{"num_hidden_layers": 11, "hidden_size": 384, "num_attention_heads": 6, "num_key_value_heads": 1, "head_dim": 96, "intermediate_size": 1536, "vocab_size": 32000, "hidden_act": "gelu", "norm": "layernorm", "norm_place": "pre", "norm_eps": 1e-06, "positions": "rope", "rope_theta": 10000.0, "rope_fraction": 0.25, "qk_norm": false, "attn_scale": 0.102, "bias": "all", "tie_word_embeddings": false, "parallel_block": true, "init": "uniform", "init_std_qkv": 0.0373, "init_std_o": 0.0065, "init_std_up": 0.0373, "init_std_down": 0.00398, "optimizer": "adamw", "learning_rate": 0.00114, "beta1": 0.95, "beta2": 0.99, "weight_decay": 0.12, "lr_head": 0.00684, "max_grad_norm": 1.0, "warmup_steps": 226, "schedule": "wsd", "decay_fraction": 0.931, "decay_shape": "linear", "final_lr_fraction": 0.05, "batch_tokens": 131072, "max_seq_len": 1024, "doc_mask": true, "train_tokens": 751900000, "max_steps": 5737, "dataset": "wikipedia_en"}
MLP neurons of a small language model. Each row is named by its layer, matrix (up: input weights) and neuron, and shows model dimensions 112-303. Each number is 500 + 50 x the weight over its row's rms, rounded and kept within 0 to 999. Numbers have three digits each.
Before each neuron's rows, "fires on" lists the tokens most often at its 100 highest values on Wikipedia text that the model never trained on.

fires on: "'"
L6.up971:428475564523595538483519531486562494485490409492574566519517548388469539477488453422477588487482520541488583449538583585530597540432532503384486509403583547431398442452477438510515532413608489390483532483552415456480517453522543433541475483481508560437519475523555570461442481523407593527483549478512492559525491445462483561534614444439494487389507513518454433439498520457490414537520494544421463550468462517508533555568542489495516447579493515490440449496477633482471402492532507506595510450478423538583439471526465485430550419595550535537537488516566515500563503498525535543

fires on: " on", "On", " On", " 29"
L8.up478:400416539467478454567550373535443502589590478553440516522519584559497444431475491490529490584461568495508503423480489495504559528493399475522456651469507477482470485463673492550448500437559614461413552436416518479469442537496521588496495539418550565585451472512450506489475566435475518436496467453588514446575401516511558539393484507522521631494603478518480467530506551428415465488482524535448520562491515430393530512547512517507542483589587523503551488471585561443438480441502480493435605491521387520476498468571513495497484452545506512533510545517526502418466526459458528429

fires on: " My", " to", " of", " To", " on", " for"
L6.up1424:501469551459547450474509458582562525475581385488497571520494493429475522469397493541496491466524441479422458559455543490523533518363444433451554598477521511504410461495506483545610505352479558543570543427589495468538470524443439468587485463566418513438574490499461481494452519519587517507582437474490502546406457471470472491459471543523564550542495476534384445473550374452485467507459594537461516521498526573452508513513491478568405546563430430511536574511426485511459518467479521562479516508531465460571555472561503551589513508589502532569519446505554538536474501465512517430

fires on: " for", " in", " of", " 978-0", " with", " |"
L7.up134:482459451496503449507518420520537527479499489473583449522514491359508446482495510484502527547390486475509498456520414586512543577488514491508473536573563455524491529527536514502496523528574500613450539467466487494411442569502511582590445499477601555544472506511485489439553565527591485488574356474440484493541522543417500510496538502491536637438599461534438444495552497481456501510470461525626519493468491515466438491563541473541534449514497406453404498561617490583433537474465501560528533556412547468509547479489543458541455509392460496636504451462422533524543552665475580475

fires on: " |"
L8.up604:490487521540442439596553433552458481491469483572567560465597485525516535532516441469571475515446524558477552565531468438440414526446506492513425421501586548538449505424566605485520456624483548542375488432475474551545383496489437596522420458483459566531489446450455556454570486557509399509642429404564460536555436455515624496442558527499536433540469477519408433487454434474471478473530473496507499564504503503473490548489523476514576417591552494522459488536438538576508412495511449540473516516379471457541545554497458496515450574414547462530453463539519504450513504518464517466

fires on: "'", "-", " best", "."
L8.up600:547529565503567404488533560444537568443494398468552465622531447407487496521533496438477497446332427514522591524500454525528608427456375542464514478475440527497462480568547443600456616574563544439473487506559486467507541376492435451512453467583532451489554435477519455498440470445572462493456431491438450510596523433546506415602568463451520470480560539570479460529519443446478484461536521503409469543465517553458513447519533423585524572473509482483395530497514480480539455475551511488529548489519425489557508509581435470540511565504537488509449504513514579518556555465531417502

fires on: ",", " and", "\",", "),"
L6.up1286:519438582522562465581542458435569546523572515459493569521487554377518555555553625488527462462576449519402460478450473609457535412463469536564435538554413458520514500559518456575528497480457459397475434508501486543502489525444530539435459481551533520437554564538515594539617513450534361574552520443469542539403531457481532559564509507569453509499585416547405500531429536519617431447431513453458550456554442535465558491561500421445562499480528463536549479516424526538500537522552539575544457510544548377546526487475520568501499518469533507518514491470495399370467489592546488425

fires on: "'", " to", "mine", " for", "eg"
L7.up1520:519530515473511501514458509603471488492589410520461536514589519352554533528481510474457496464522439421489527496526546541517552505459523502546548497480442559472486530506509415427511427422559529420461556473582555518450584458435449506502481482486503532525495495597525517404473418494543445605547501451401527497522474566435494432446477472504580601389463565541464437480479368452510437559464591393472503544523485486448543621498533516551495570554477406531491480581477465609551470489578446452538495469516568451525561425508476510506413530460312548502480517494612551578513520485581505473

fires on: ".", " to", " over", " least", "-"
L5.up319:583441524537448513502565438489457460518462558394508492493527534587486417496509542648532518491460583397551434467390501485524530590495438461464532495426486566511489485603520488572516504617533515440522475455491449517527412544504521560485485510557473491487424455447469506533457467432529526518476476518486521622551560487450676423454461450523616457477499573526529505509443511452529550447390493453409560553462512461476553469467486379494481506472547462585522510574509571447522528458557478402524507487469490450408443468452507463515481486582511578557379456579545432512515583411541495521

fires on: " of", " from", " for", " to"
L5.up828:463488555578460487426556535481538495564556462546565556526550590416510524579547451457448497482516546485521434486461432559529537560391452436475541571438437528463540514516532559540554514409597565470420478493599489510473485460534421593407388480501496406576399495477484442509503520582588489539572435470512543543540462471423503544480569608489617523515569528569487466443561410534504467485497471446468433486484482513520443519486568453531488448499510505534487467573466577540490500500561465494516616545452501468480496498559473512456553598483473428423547449534504518479507546552457516490

fires on: " the", " are", " with", " as", " a", " and"
L8.up87:413459487544487504553508539644502523484431489534586554448481546502543565557438440555540528502440470534490498488471538543506612469418458391400486528461475458530467510566505506609493494459474486447518433496543503507565451458487563477521563530568565451420440458497406547538490501501399563481454521462418486502520514443523564555563535466424461476409482418548512516537436499534437433498487409501431418509471509515588506542544555398575510490460573449410460471525587590479532519494547499550546456526442527467441521501559489516557561454576513516533551508462512532456559449452486448476

fires on: " by", " began", " before", " ", " after", " of"
L7.up885:511497548500464498509548576546531505556509559566466508505476567517451493516478527518421447420537449509477487431530619637500481515415430451496480517516405484531497520419532427519501570413526521449489555473512464554479463498518489548515506412490574523470473478470484445484509406518535443420520482434401541518473453413551506499520574576531562443495601445558473464533519530557530469496509425392472399600483519538490532473507482397460491567464479515488516431483491487605527554441542495526563533507494455503470596444497520465597450436393408489561496503496576530470512494454512619483

fires on: " in", " for", " at", " to"
L5.up560:447512505566480438559515444561534575639565486505532532490449520482465522467460588471535392560513510418517508438493455497536463472499480489447505488492595514434465479387511537531509549383543523477499368540586519553516558603608451477520584443509517408573422465537464460408459437483463493472517439527565522522547451517369524465506493488486515527381520482559436424482552478565521510487475531484414447540515531485539613577517478549505461455583596443528521545561476553547543464410582461483482555479459507436518400480653552469531541493509490563422545523550474502516488473587554586436

fires on: " as", " became", " a", " As", " at", " the"
L8.up187:499503457524504502488487487538420511506569446496503498462509526482536509449545552494464438524494584553441514526590537591531576555457504413462441526418590509503526500500600504475500444538486448390472397466499533446503496493482509489448492452552472466525519440525465513556399518455564529502455421505545481536572507506542425472511494457435520463480528522482487522491542391398582532411462502530588476552504572507517471544560502484472381505536479457540402551580467458475519506505449569533531540550452418499538502473523520476546504517490463540476498456420544447502570544480493467478

fires on: " and", " is", " was", " in", " by", " a"
L8.up757:512447534607470455541480574500508499499541480580536457496516514431491599462554507434499492498497478517539451504373562521473516488444492507481482503445604546535525466510495471575547541422538436517373508500496414539570553453475510540455459397511582418455462463521461413526507488547450555438495442530454470474506535464469590485445518548459661568489490518553498546468536417608445446447502479514463573463489481575475467601582551566572472490581601432516388540462565543482545463547483481585475490550437575402465483525505484535514553545530505432421506515412518458547526448469469446540

fires on: " began", " by", " before", " of", " while"
L8.up92:550435476429488530506526419468561529578606522525532590476538529508516495481546530539413524529493490480452437474545473545511535479464460498432413559428485592486572492409456448546501578533505593545474535526507487528474452522521556548564511435529567516455422435467429544529531400445528506471608476427451496518535553390503470491389544577503517560506504504527462464552561445519415390385510430493398445590473472506519406496542551396513541568408460395517406340501568533575523546416493533553521576489531420494540533435457515449571496503486484512453474438483608415499468528510514604537

fires on: " of", "'", "/"
L6.up1030:504485569537606559485470469500565513462551571461450516430496547486501486462551519498497514544473544444420467451507459532510514388470497476576479493566552529412527578501528373618450511501442499537536530470463575524499517553519531462506529605492500579538500506481535544561541459451453552422506573476545442539407491548390605458582525494559544555534484486524442547563531460442599486475552438499366488580516514506493572503514562542519499483442489429559471459522439529478523505478494481410374540519558483488517503473537451533469541536480462524415420508482538521508557522609513587527

fires on: ",", " was", " and", "+", " &"
L6.up92:578530566452568503516515552499444573509473454520562515511521520463500480600486483436444549496514430461485542571410466631452611447585519496566495545520525494492533527418493468557467519402486550430556456495477456490518487489362403421505540492587448473441521532496464520452481497487457424545562502427557540547482415382502524472533471569449471500427511466534445460518511513567429416476453478523482473530483441444556578508551514416527452517506518509526486400502532514548530476550419485491463467512485405483467578436498539499509531544551443499555517429415486458424584421590589549510

fires on: " of", " for", " in"
L6.up1288:486553483506479536537478460482505459442449435442546505476483571464505512521559571541545518557485519449511490454528504464616531450463399457456469565493487498459477467607576488540567548456512521535524533422472517454471512529444460542434519544575541496459494477482581542483562431520475601523558480469525464539495559520453597492529536483579586480450493543546567359568527509493516457452428562547382478557535504595451491467471479374542418442444474425557487571509554515579533532482527568438503559468542453492478555433513429537488513500510438490602456445490532458479557551612476525511

fires on: ",", " with", " he", " and", " He"
L7.up674:501466564506500532563506521539434566475509489490542532435433458493456523465444530524465499485580503446502566442409487487503575530451525451465467568468466566559484535508498477518476499415480510496510532518409600552485476518452449483469466541490540528437432494482446484530464525490545446503500517494477503558464464446493506600527519558458505420408595507535433474459567464483470580453467403481536541581419441494522566501525495479474515555459541457490507477465525552552500570466569467512418418505448464414380587448550564468526475510584588456558562466411505495537581618493511571433

fires on: " of", " in", " for", "s", "land"
L6.up1422:400526566493514521568485456490557523535492395534544571480537481518593516576481573464460429489491397573494533438578499550468522573338479501476492558562518467553481470590462532500571436356440517508457459536571531571435440443488480476503447540497501411521503459465582456430455488467446524526481467451453520573538563465546474480553541493535566606447451522480468468485592451554439417485539491468500516528542462572432525579502546549516548564564521579521385481493426566509450445451488569488486521541502466469569584443557534510551488475488467462524496529532495421463575455605508479513

fires on: " |", " 800", " At", " at", ";", " 200"
L8.up826:506467603474401419548519538494455565552515554510517490496457495543568489539505483455440476573461627446506477506469514504408441435488488459544460440404492535547409524508419439517552429460545528399405440475452550544525494451624484507549543448556471506486496516520434573463539588600472509434551428400518474536496477473480562507429472529497492494492621581523525447503456445493442465541538491485408454632558524371449453576439598456547568500566491521560365539535522384529550523494472533553519457532437512447510478559521495514452453562397504511535503472463494512509535573514562618569

fires on: " |", " on", "born", "On", " On"
L8.up1346:457485616486435478509521508516430550484492378477534520496622541500518490458473437471499456449460581460515532502458615530576470472565496545544485569471502578578511480520597539578481506497495599486472456462519521528506408493512407502564527415463500564555515454511509570505488436490547465476535464468567470569491550475475572485494531536528421505443465464530517470452381500421420452471460486433544440594501470542471421600530475519560503459468593540489492469501509568518485499502560542560520499399557413468466565409540567576560459505547443452635494554481573546380505544466424509465

fires on: " in", "e", " to", " on", "on", "y"
L5.up1238:459531571545463550455511459571510481580500472543575434395489535573503479530428539419452428582422570484478509572582606466444612464565424524503483455436485549529529494464587528410588484457515577522547395513609556491451432564567422467463551475503499463447464474482579514512536508407432571460515436529568551540573418512464543523452540491534517496429477582575514378529453525527503480418362491531490419473451506488535513432566510490560420490564505494601497488559516502497447493431592552570562524531528563518502535410464434560474575500553462577459495456456514490496521501488499460436

fires on: " of", " After", " for", " after", " since", " by"
L5.up271:444508482428413492468446434541581519517537517575539638489508562442517446504495485558460482547445461445481433462575518611483494561433405468456523580465482533479428490531510451475474588423492536479427442481535527523448431478547558653527419456505512525538447452478496556477528475476545504456516420529454509498519508490467588554480526437646494411454483536521565418562532478506468406504498487507511524546410439500537470469513483459533521570489518433476451530495468612551505448449505396504617507390393502471429592438477536436538459543413477482528502512540578500470537512471482497523

fires on: "'", "i"
L5.up1103:455454542564544483519487588542473490513520517525500408470556527488470488480471475473528569575508531531458539511470471550576590483444559520518539431444442507459477479570461470482493499432489572469515546516554545530539479526452472504432440460486532432499495456523532510455498460424430569551407452489468483590482456421536479429479560432421488467453553424575637447487610430484498484430482482510443437541451607551479480562500550471512518454532508539470522513484508532505504552451587525571497554556404521417495581406510490438511469505537517452499379467533611471491503488511563462513

fires on: " to", " in", " with", " on"
L5.up1487:421486535555551481440563543528456478504578462466514502487560510442481511489462499465584427548546521512523490559484497437511511384502512521458482561541467531524470459448554588509496530453528621489473434428597636462487489503442495474504524564438340443543486485544482575496528542496522491577572502440510544443487448491551463538506510446432564515437469477520422483572429463625545458518474483477420492642531489434438493494591500468551483567517461465587501537446430553526498428530554536441592550497506471434471544369477420540558508506467463587468433475445550452557445476450569499404

fires on: " and", ",", " &", " 10,"
L5.up16:495549529541576460568479501504483510528470456409646564483525476437505471517504555548497428528545466576480440506427470528516577432422395451439508585508555476488462510489477444527427417471469579464500512516480437502521483549485567495474505451571564557488462496523393500454522523503634451523566438460485421518472535434528439530540518460589456536472451501546461477502511453465452409439422391350515431433483546487549457481514509409470504522492530534535480470504536503533511576585475518571499445434481479463454588511474544576492573489493493476581558507391575494530570527572552489520

fires on: "-", "_"
L7.up1226:476453558480493447582514519558367462546617503532536552446560489493487532468525417566494520507584508432471507510519529506507517515558576535537405566445546464613519486507526448593476491465502502501453537544525440511515567524480396471500546562530472480451573425518496481486458435468477482518415521416534559478506497407481496565532555510456501534398546585480486455547545487519429434480471450549433422601523556507474518524544507528516482521451567578444471341526503641499516441503503593466479435440487393480529481359541422469498497426602496489555473503588537632532498529456478508464

fires on: "\n", " in", ",", " to", ";", " -"
L6.up1076:390496518554498473555537456525545547491475503529489478497570515476391413555471460549626551465497526447428485440488506459491506437483477490480491522431570448524474553335477536523382541498523519395536489521514548456479515509436536564427468522501498491494503491548569571470544457549449411535557485503486482484520476436488617482524527404588489518458502479490435514467420369492482410507467478515559583575555496483455546510563515552474467577572484519566530473563531478586451581476459466571524446417525529453476489470516557541502460537549461568533478536506526438393567467572517527463

fires on: ".", " |", " W"
L7.up935:565449531525477482581619446583500529468528528457480524544552468573481568434434499512541463487449531504547593520526554491490536529514449417424530555514493471512506478545573493527514391550566576575361522452491503532466473417440417455527412491538444468548632425497449505514533555471531432561533509415589524586482502475534450584469600533475508539481578445481407456458433453500518526530537554499540475534540555363411512494542473503535455515485611498417547393479466547565472462477501501522492483568506417439492622476561516488567557528507457479518507459552568513444488498547453472433

fires on: "'", " of", "("
L5.up961:519502520560493445507546511611520423504442539467542482509514570453545417478485484507593499465455619446498479431544466561500519473523406458434484498480511467498518484481478510515532471457561449538468486529505473481557462493606491437571543514535540506536510477554505449417507520542505523535474503446531460456554531462521471492552501444468486526456461427535452501500520487521526477506406489516462415553583538523517422540472512483562532552482587418520618400606634483490502500535493505535416545471422470435558419458525519569508440526472452468465412413379632565405446508491655594399

fires on: " to", " in", " the", " would", "N", " of"
L7.up336:439510522515571446475520534557524511586520582595589545483499537575526448552499464550507524506422515469456465533514492507509488522494507467396455521392489493541439513462470542496473538548548541453475461542503552529490549532512516524537438465540493496503507416527518480487444509504588526451506464435509426617519561538575436457395547503522540527486483547524426495533492491540463465484485499612514453524515545442472635551573556516577469523608528416553429386454489458618448411512510544522500506427496518420524515475487475431519467498383509515477435465551546465484495468466501582514

fires on: ",", " and", "-", " it", " |"
L7.up740:511516441506473548510556505476499503447516452472561571479494495414513440537520615547475529598439556533404537489505518521451500569510421504540432518505546571540556484479483501503383491453476480453539402507418470517478520511484486517475462434552440385442450546500453462528551476427490476492446490486470573471460540463456482488490457558449532423459457581501506457448499568573516432457468467455580555508419460478396557524573451441492499472550592567526427425449535592495522507379627532541501484396527454471481520545511532483541460585526545493485531475467468510429550537581511521405

fires on: " |", ",", ":", ";", " representatives"
L6.up1227:525540491482486401558495498549452514445503474531578552541598444488533478664532515573428454481466530411365505536444463431541534468432435556433551476457449459503529534437559502547426555521557510474431451565524521577449482552489517490521524524635470415586475440422536569570533480580455487520542532439518469464562578491544431500482506389488501408517522512525547459514388464544498276504472504520548484503500618472466442590554522532596477470538538551524526457581552560567437483523502511528502420412446444477475431513519489503568513648441563572499534510503504502416516472392512509465

fires on: " the", " of", " first", "s", "th"
L7.up781:495547544534409466624467434420498559449494441528522537409532527468435522536492524558432523445435494519474457544489483558522523376431463497452520517429594554520497457497498504599495475586499474504473568451481457568519544502528442494555538519433516453513527517487470518572425502441534526585548507487478423530518505523474496510491489499535503518435566521506467477531441450509531503480498520487510466519556517498558402514558550502551478458562498385488523496559507475507488503563492517466547510547407527429471510554483533517525497510489454535449525499371517477473530538452478489377

fires on: "-", "'", " in", " '", "/", " at"
L6.up983:522534597521526423478487450409505544446472518497540579540497475439612526577560524393472544478393533452425523465486518485562510450429415593447406558472562561500519554497525536538480527432475558353533554497552601526531494535520469459475485564515504488557444494492504563517400426521503468467472450477463565489469520422524546502534582517505567481485396483537495514549462482486424542473488520483488511618436399550455609563546477488500481525612607501547483526529493561570479507519539557467462482440572513393570467492539385547523497531574506545475389537486579430403613536526551531471

fires on: "-", " and", "–", " the", "/", " of"
L6.up140:462526599462628481477457523510516539530553427514578440528513508389586517460444537417404512503558497513377554462512434563563533429504483524544458568483548482515542474441478443559484527426485590508448532487522521539491391550529519485558487549458497445479489501458555480476471494497548591422432471462436563471452511512431511569538464433537480517464481487537491513488562450513460481414480523489444590560540417502522453596486519538464516517519562541528508460493542571460463591476493506554425466502489433444500444518594447604439539486442433516454540464520507444413558466588495588447

fires on: " at", " on", " than", " over", " to", " around"
L5.up329:493460554548587499514526537509510578549476529467507483564522546483462530521460565481519502433543531538401532465458515431507557448454490465501542493562439610516543486564616543559523517510560518583471474378529495516564471515497459538458475474474494488507473382392415553529494462547558423445454476472516463582434627499518590446474522514589476553473486550529512517542474446441468538535521596545361437500455513527542519424482544443557397500554579427542492445543519600441511463470467472462544457554523536468462495431532478553483518565488478586479448444502444374462491562460378510419

fires on: " and", " =", "|", ",", " Canada"
L6.up850:450505516530492517522518518542495484482534487423486484487467504415531399518540560580500432542425571493476448511497604462520456460449451469516466607503599527503560495450494567544416572490461538530593417452437529448474557493485460521489437551469537511594526459434491500547453436418508466535539388461504492497444540544513477481476530409575452504544481491546444582478555418544485504521517489483353511476502486483400406444462513356507534574431539418555400544565536505491611531506508486438466474564551531525499516529456591615421415567536513462609534533593565545494584529554481450572

fires on: ",", " and", " or", " only", " that"
L6.up576:476502597534565523546545506507472447422512444460486557460561559487591416593561543487448536520433560554471533504502535515406503419438428514587486408491544469520413429497506570482483553522456517496562368406532612567593547519512477592430433483520599532571439499484536544501492498359572512415465487511493480541418557466460462571425528548508562535555471593504504489517509479515535486451460461421460450518547463420470550397530610467574482475570462518518515424533533504557433525533485494514496511569475536496431553514523446548416493488556469604603443522529502567374535453541565514523

fires on: "i", "a", " ", "n"
L5.up1088:470491444511495447624469522491624474444510554458478558480527582487536480522436520539511429568555548427403472554534482449493543553470456473484466477485520516483529464564539483512427585409588530459525440488553510497495551451496596574537561528512570573574536439576496578496474589554499404498364475467516449440444482492477442552493556490573417473476430563498545465565564526521397492529376519473540548452439642433496506561529537555582527438532414475421472444447508484451494528558493472534529487505485496485527474478586438542496483440496441570492445452412462526504503372510515482393

fires on: " ", "-"
L8.up1039:568491558497538521558537510568515492467499521419456475507528463568437489545497489461473603507477532464428563464532441535429446505536590437455407522486585422564490503559518457554424452518562537524498492560602454435482572544552463486526469526541548487455552516436520426485401461429520505556512457439549524548497431425538537547469551461494535532416501434503420526646456531565506481489427490369524506665516522461535595533538533463503558530514503431496534545555611542625505495422574472472621490459556485510562523391459457522497477492509478506493466490548539485408529508577577601445

fires on: "\n", " bass", " Contestant"
L5.up910:468506456524587520484526542587442513490465485483547513529523547515449527588529460484560541552514495478440438446352414467511477446520445405476481525467543464511539503449550473518407514520531582452485492518575462482543429523524533527386556567609403475604469475497469533599572451559517443535510449487455397472608482404486513415482461549516484509529504538535475492482569472422523507569419379461482489489500455414544438507535568488568497470604485544520564427516536440470393630508591450504426550548459564473504498527557554475483583542513564498471541556430593546495470539589545493527

fires on: " a", " the", " an", " named"
L7.up1391:522503546563495533475558433533497508537616406467651542527505589503598487547426562484485463423478437549490550577552471503515472417470533490552427480471650511570505527548517557481539470625550483552457449532488519606513470527532479498402489521482490501550442576405497502604496491477545498436543496451482477463489530398518437439466494504526566552495563506548522489507512392568537480487532400500605452600469450458427443449574585506585477463429507519484450549476527526443486530498456540488474481615469429411531490559517594524493529452507527458488493472347491515504520526651510459451

fires on: " |", " in", " a", " of", ";"
L8.up301:530494568550522393559492495608471553444442614472512498498532497517491502588533471420482450561485523468445436544486603494419472587539551432536462451461556553470553462590493492516561492525482503514497354558530542537528422566591560577588524550535550527485444413499432592433529525569472514455473482446505555563479497496516549497408528439499498514502521533507413525533467543479484521525531479456425493515520495374479482481605506511538495501560486545507345470493489509586513564470514613505490453448494582503465552465556407576467431523387439580505543496512484499479497471504583591526

fires on: ".", "s", " as", "-", ":"
L5.up243:530465426497564436558574512485455489457507412440479561484550545430478424520404564602557479515533448467531550602509486511444505485411475507514433526521438551531479491574516359506481449454549454499514488446548475533534476532523512398548464417533453472416515551594439438550362431508457558553524518474551588512504571451438497548530617489509552505378470516531497506491559516564446451505436476472461533470397501545443523510544528511451493512488556447504527471515478495493455559452487539501571454563438455565472492494545443440543519578567393589560548454476496570527529571502508477458

fires on: " |", " to", ",", ";", "–10", "}_"
L6.up766:527510534590492447516579514518564512337495490400493560564589424433492524560531465580485427414481551430524505524394548472501418432509435576447497514437461562540565479468504512524429499434486600548513464553470464528519514486483487531494513508556501439418525490439536422580488569445443517514534496488481531448429561513389496494463557467566544500452483585526474568443459581518518456539442514542486471513426453494454465513520576500501510414512606503581451491462544492509393537532492478447526468419449416516437464579507424538467551497509486501408524452478610471521477524507515581435

fires on: " ", "s"
L8.up1056:502492514545533438534522487539563379391433493533442462449475548569563516534497599510572455570536457519548570521513512452435489450452449483521535538567576518624552401598481546431423540497553472382511482464507490523544407517456536655503473444557457567549423506535477496440465578454512476549431436523561512521378615484427585559507654465561486477479513398491536456573497487469496523532423565442388580510466539525448582451545475518460479530557493426548463577451454534574451505473562491488559550504523418595415500503578515549417475480485397515530463514476481561525486490470530429462

fires on: " ", "'", " in", " o"
L5.up311:455463479525460475563535404481392505488463447478468518454449463497515418548528456499562524617475500571481588497490536452578486594450476490462501551568486513486470508482529546489418522460528566400551589506463515460581525464459520571454489501546473402452483504469410518371601521505501479471501472446522479431484437502560516442422472461547541537437552445594458583488545409510495578518493513523556482520514494535443451543590489475592470558529501458496449512620400555526434539463494564550490573586462420480489578421560402500598483530483441544515438491396492429486543549440552549549

fires on: " of", " in", " for", " and"
L5.up1408:469490533464534524519506449515498516563452446459587515453553556457484529564421585505460480448539552474417498484467508556474437523509387493397578585494531466476487478431507600504488601390479507485470487456611510524496443490467389471496431515516583554561459436406513466517528472513437542469533491493475420476505479442502545424482472511546550520456461540545448444541541527682415508415487410591456527481473491514493428535475591491469555573490612560548402434499556539479499515422446507535456472425452520416418557424536465503505592514492475516516518448494480475509618483546452581389

fires on: " and", ",", " &"
L8.up1045:555477566498454504523422447434535508552518553439468570551476497348630386510496544561502492554540549567460549462480453466508543449459415511398538493418556502571467509455468556615452497487532535501514442419516519456513560569445558559527486551479545471481551500475628530592555474410507501596491481494537542477446631492479536487542588517517522502435435499518463483492474504424567556513473502470514542556487514510469557536598516448437484502504464435553497458489444436550523520559559496420518450413514458584544426483477457469499474499530479455670538496539637461429493528496465533492

fires on: "'", "-", "’"
L5.up971:511538536532520445497571588535401488427636508422469498482594540466487536486578421465491556450472587425420523578508531505451518432570466448506507458503482505535520482463527540496551452520576433463493519450597431499507459459502444510532456529502439485472553461471467582399463472500418534530516544457535509511519473486474444455441539507454469560387556459491489487531528502515516540521511421429580389611513504549482504628525556543575537513471456470505619491521476494472525535383602503594439500471511510409446581409597455480544441495585392536470435457501606436404538548460494515447

fires on: " A", " a", "A", "a"
L6.up916:571467492570576570503580513535367478478498447464583518391534476389445489519449394538499497525406510567493545449473452522498556532442450409544473540418559480572527484469550537573456426517512531474515563410592514535539446538500478575553473477604463554480545485406540471495467426537478594467519432495454530490508552408493468514455575506540493532430507479588541501517453403514509485449502441521525451531521539454506501441477496418487431449412549538589552462477519503533444602510533498431416446449556437464506528565512483494556580591538469423509478463416570552496511503574520509496

fires on: " ", "-", "s", "e", "N"
L5.up469:465518532491494634644582474457501552482419488497455471392469498492530527499410547566561416589502557500477558504492484419553567522499532518500434522373541509561506523545525488448506557412527586499497511512389525502554499518582535525494501464551454555545478533462477471449531586491554451473443475460497479427433599523471413479402552525544440510503559377506508567601416494575493505574444526453406520534452490538531535510570533544494473538506628454587500451453492554521456513578419497404480521471444382564462549414494480541429487518463478468547495498500576499453536485472530478490

fires on: " |", " out", "a", " A", "ina", " 27"
L8.up625:460493487555532506496561516598479443490528472356544521463556466444487543464512477440511531550559534538424524565442536572533549536458521464508447520526576417482433422559654600460488484556464541473551500469543514527557362543435464478474520468557475532496527448504545628420430514420509457564497438525555520431495465486475534503465503440535541542532512496524506503537502486515434416505424541527507473527546550585518483546572505379516470495503540488502414469474441494533553619413476408423602518485506467419468499433513599569529489449519516478460402533454516507434451449541488498559

fires on: "'", ".", ","
L6.up1081:512459561487538403493496485479516580446565515610568566464529528432621527556483595499558582496512466507436605457479505659518511475483466586535538490490463566542500498526524437465414487480518514446494483385528485470537542493468506474515486533512519560429505479454500460543500448495550561560584508483477542525476569423459557454480532435526516486457438447565477447497438471441489554510472493445426524547453491467552610500513518476455543496483477475602482501478509568489483573522585511432496489495454401503504445439483465619434479522463476488513457481522603429434533420485651467505

fires on: " and", ",", " first", "th", " or"
L6.up159:551580446497527516477530462431596503447468547512592530499518543498514473516588495576485562537555640449477508511556491550471541416460466495542531498445451499570457482440515534562541426458474502552519547482427480588445487511516468532524550541498492519453480411452535470549536518479472497515557455420471532533502554555464516537524587474497553515406537585551494565557554526421447470444499478459410494485481519518482418500492498474527519599508579468483499471581552573399448422472497455454579542448554590424400503484540519509504520452555566570508460401459452377433501509426427506427

fires on: ",", "/", "."
L7.up310:572431420555495533573501421533486491454514555497535486521531523609456514449507553528593463546535519448452529526491591551517559487489374462465470527529443531510456470459585481554446464566500456506476467395453510442453517483555410577490549533473566581511473455451484490525494517445485483362486503430520472495491618462500545557504430468487483487505554537458480470523534529436545479510505486456441505612536472467370607488518511479436456530461462421483421479564428444584398440521558485442360505563572417428368441444523406585435457560506495549536468490500546513426626418540477563509